From a checkpoint of a small transformer trained on Wikipedia.
Size: 12 layers, 2 heads of 128, MLP 1024 GELU.
Architecture: LayerNorm before each block, rotary positions, biases, untied embeddings.
Training: a variant of Adam for these matrices, 258M tokens, 7880 steps.
MLP neurons of a small language model. Each row is named by its layer, matrix (up: input weights) and neuron, and shows model dimensions 64-159. Each number is 500 + 25 x the weight over its row's rms, rounded and kept within 0 to 999. Numbers have three digits each.
After each neuron's rows, "fires after" lists the tokens most often just before its 100 highest values on Wikipedia text that the model never trained on; "fires on" lists the tokens most often at its 100 highest values on Wikipedia text that the model never trained on.

L8.up730:502518504457504480469469519513446486512485514540538507461514476488506468454519524544448483525455506504505495477496506470505458500497491477533482520462524514502510490474551503487505532448548492490481476539499539509481498497471471508474488523491526509488470481514478527501520471492532476530
fires after: " In", " in", " e", " Sw", " He", " U"
fires on: "it", "t", "al", "ist", "ct", "nd"

L8.up681:490527506487528513475470467497473530510526550475517518501531512482502463506523525530523490472471467506535531490458481490493515501516492533516501503531539513516504520559495473470471502474491502495472463506494494521535507521507503522497507509508489502494463515508511510487472465442462488541
fires after: " O", " se", " He", " Sil", "O", " e"
fires on: "ut", "ad", "ver", "ro", "at", "ast"

L8.up817:510495535516501490472447476513499531498480500488499548525513504537524507542516515504475425473535467466479467456504481463476473455516502525531491494499509516475513479511512478499466507526511540527475491463547550499509505567520547494498505523523486496508475494499476509466506479475496442524
fires after: "9", "3", "5", "2", "1", "z"
fires on: "p", "/", "°N", " (C", "il"

L8.up131:505524497469504518508517524521497534492494501476476500512483469481470447480470465467485487482495489445554460485481556460516514498521493494511568496498499542506484465523515518493489573520453459469507479507528536530499488503470494475522476514459541492453491561496485525506522485527506492458
fires after: " R", " D", " w", " (19", " ne", "ail"
fires on: "ro", "is", "ed", "y", "est"

L8.up956:481532505505506517536498512498435521575479474509539458524514473479492453428499500548480521483513485466510489508492513485541480467473518518567491449504513493518477494454505468475481524497511514468493444517488539493505527524519504502483454498505510549491512507542517504549491521488544499515
fires after: " A", " D", " K", " N"
fires on: "ar", "z", "az", "ist", "j", "e"

L9.up647:509455507544479490463508499483532520491528519445535504540481523488476502514481511503495427513487498477469513491480522453512497492519496476515474496489521535510524508469484545542502509443475488484513542439454564511512515473480502514488465500494495560518529531480533517498478478497483476536
fires after: " |", " C", " V", " Go", " N"
fires on: "otes", " P", "andidate", " L", "als", " Loc"

L8.up835:478471515483485514513492491487490523511481486536504521469494453508509483438491504499494532507524478498517504526494483501511525513478551503469501477506473525474552534462493443512490500488528510476511481461514481519491523503491498483485511505495525515483511509524480511523493503516470531496
fires after: " s", " S", " 18", " (19", "S", " w"
fires on: "ent", "er", "1", "a", "our"

L7.up253:517456494531491506503520552515482522534524504478480515505452456509476456496502471533515463492545471475505507466476457491551540495474498450547537473496468471517547511447497493508514495531562503542538513481507536485484474495495508511501465510511506509515466531480474494490514500491478501528
fires after: "S", " F", " A", " An", " e", "el"
fires on: "d", "ed", "h", "ver", "e"

L7.up631:493488531482531497438514514515482522549506483504494506479498522517483462519525450532504504520506487497454533490448524489496504483493484507503522502500516480504539476540528527537544486514506480527493514455527523504500546553504526514483496487480480508504499481467494497465479454535459512512
fires after: " the", " The", " el", " 198", "reat"
fires on: "-", " sc", " Un", " Sc", "d", " L"

L4.up36:479461461531501522532518532496461477510528517520563506524507517491512503532490519502530495465511497468517541487477488463480490520484513488488468462501510499532511484507484526502471512488515541478469502487537467511512528492430492508451477535484466543523505492527542482547492502461523485496
fires after: " medal", " V", "|", "-", " 199"
fires on: " –", "otes", "5", "astern"

L8.up410:490511468491463473481491558490536502524548474442506525508480515503512496505497528530508500504504500481486480476491501500524509492522546508539434486499503506518499499507520482547511461475512504499495513453479503478523522436485475505510499506477493505508470543479506478484525486484540491494
fires after: " p", " c", " app", "==P", "sp", " ("
fires on: "l", "ap", "aint", "ol", "anc"

L9.up986:486507487501509473474504487506513522529534486500509538555541499550496496516530455466522467506477514511467513447478488475520489454501487477525513491511529488533495503482508529497497521482512474539482513486507472535518513486465515513515522486556467518516498530485468473491483458522512492508
fires after: " d", " l", " c", " L", " g", "th"
fires on: "oc", "amp", "ost", "od", "irc", " cent"

L8.up975:500510477476554506419460499469516516500517486476493487478486489431477502470508513486506500472484485475493501515529445479493513522501567472522545488512542513502475536514553463530489516522497527513484489499500511517452515521475490470499514487538479511511498523477529488492550459506524471524
fires after: " l", " c", " gr", "l", "f", "ig"
fires on: "ant", "he", "id", "ab", "ra"

L7.up142:491491502470507473468541468504522501515452537492509485470455492541521506459523513486458481515487471514502502476519517483518491519461528502491528492484526508498540515483513491510524556491482545508474477504553556546471495520488481542520485507537479480484526511486487506488481503493512526516
fires after: " Wh", " W", " K", " w", " Th", " I"
fires on: "est", "ite", "ent", "and", "ris", "y"

L7.up440:487490459466486510449478499507521504505540514457483511482459471528449502541518483468506498496521523455494509479516516501515498522487478503503495501523558499505502500493512489498472518501545503493540477456505500533499566509517533497477521477483465522492487539471487498504515486478548507520
fires after: " in", " In", " pro", "h", " con", " up"
fires on: "v", "per", "b", "f", "n", "ib"

L8.up702:457484507476477416496489483517505520480535597500490454471505476529521485477507508532454470487524503488541451446500516495496500504506484476459514496519527555524494486509517493493447533511497477511526499521509498510454507468510508518495547484483501501523479498496509504517525493510502484514
fires after: " R", "ad", " Mar", " L"
fires on: "ston", "in", "un", "sh", "ag", "s"

L7.up592:493492515521489472506521525530492493497506529495467543525474534550501486507514464492502503448547436435543516479543486481509495507465472500526475513513501528473495498521542438490502482474537491475509492482504503485481499547541520481514519483478535555466493514498475472490523497540462502555
fires after: " Char", " A", " Co", "E", " Sc"
fires on: "le", "les", "ott", "amp"

L7.up883:501485494514488488512469474559470533510494542447508532504475482507481503448495480535476482472476469515474513478492476492513474455528493525541507438486514512462489468521523434537437517515505514527508504493509547471492520519516488529534485491506530515478507511485486508527502496500509503500
fires after: " O", " A", "A", " I", "O", "I"
fires on: "ut", "re", "ver", "le", "t", "l"

L7.up258:436491529468488473492505501483471551466524523480479543505492509521495476488504469523499524497493480491556492495486516449518522498503499490479519535572513530480523553528508507492450497416514503496512503433510504488481519462520484477510489464481492475490522476454507517514460488510489510545
fires after: " He", " Mc", " F", " W", " w", " S"
fires on: "ood", "art", "C", "ore", "ord", " Green"

L7.up113:523484491499507469478480470544522481554489511458531503523464459501463486483460506495484525457495511474499465468495510453515482494526527523466476443478557538487482466503469472557494466470519504482494537527485527526486549522511507481526469513540493546468512525494510471493496483480530475491
fires after: "A", " O", " Y", " N", " E", " |"
fires on: "as", "n", "es", "x", "al", " Pal"

L8.up41:476525442532511489492502498502487500482495520472515484522515491523476485507499500558485478484531508518508491501471554493511491522500498479523478486481488463489518517487538533487555505484541514457511499472492508505505474518510531512439468480513497481521495531478485495493505486509498487518
fires after: " s", " S", "\\", " an", " h"
fires on: "al", "en", " Mad", "an", "ail", "it"

L7.up865:493524453508468472465501494533482551520497518502474461520469499476515448487514498517461538539509491469528437445493523479485497491478469467512513484542489521531541482519522484526477510463546459509556476555536477498490509516479506488486519514505492464492498527494506519481471514532502476498
fires after: " I", " O", " It", " N", " As", " D"
fires on: "re", "s", " of", "'s", "an", "ied"

L9.up874:506464464501526499524511497538456491475531516497503539491501546526493532499466472468487493514510494496466497499473474407497512515522519490483499528482516495446509501510492515517514529480511447522478510475455524504470498464498541494500490486468481501519492469508470470538548524506569511501
fires after: " A", " T", " H", " f", " h", " a"
fires on: "a", "it", "le", " per", "osp", " town"

L9.up441:500532503514491450490506508508493567530519492493551506541486485500529394486497479505480464509475507461500499481497493481475495517501504485452482496490502515494502528474501462517469540530453525515495488482510490490519499479520509493484497512527494506475486481514518505478476512476520522506
fires after: " d", "3", "9", " D", "1", ","
fires on: "p", "ub", "er", "uk", "os", " an"

L4.up25:479457480509514548515472441495478519492505506424499510478482497455497487485507555502492517540498512452465507491495491541539496496506488502529469477497517537499511489485529464494538501495535459460516532484533477522494530515526526522504504471538491474513515492522503485513518485497522491494
fires after: "\n"
fires on: "In", " each", " ad", "und"

L9.up519:517497475535473467494499553489492486481492490465496512503496495508507504458498500481505515552510530518536477510493525491549490520535469460524557505557555538508524505518530525488466458488510482493470514482514497545507508499506503501493524502486464470497518521466472485506534453480431519490
fires after: " |", "|"
fires on: " ", " 1", " 2", " 4"

L7.up465:518506515478497488488522491514498528477467517455547492540501491482544530480503483544500500506549513511459520498525502506532525508481526510535508469500456525459510485501523498488475477488537453536477500529469471499499519499509522502513494508501498484487506526471491479493485540463520480517
fires after: " S", " |", " s", "S", "°N"
fires on: "qu", "port", " la", " 5"

L9.up961:497528501438502511460476500570517496559492505521526519494477502523518489503486475521466471461495491451496460486499518476471535515479513528511509494495488506504464482491514491481498507520486524470546493517463543473424497572487519471475488460554534525518473532524489486531533531506501477488
fires after: " War", " H", "3", " h", "y", " N"
fires on: "p", "ow", "ro", "O", "ot"

L4.up11:524519447465513459541465486503523511500531493489523494510464503519521489474490516500522482556499520513468473522487487474522480494512523473485510456506503546501485496482518507545463511498498441500450477482498519542486471428499473476484555504506483481477506497500502517495513533515497435511
fires after: " |", "|", "H", " H"
fires on: " 199", "istory", " No.", " 193", " Date", " Class"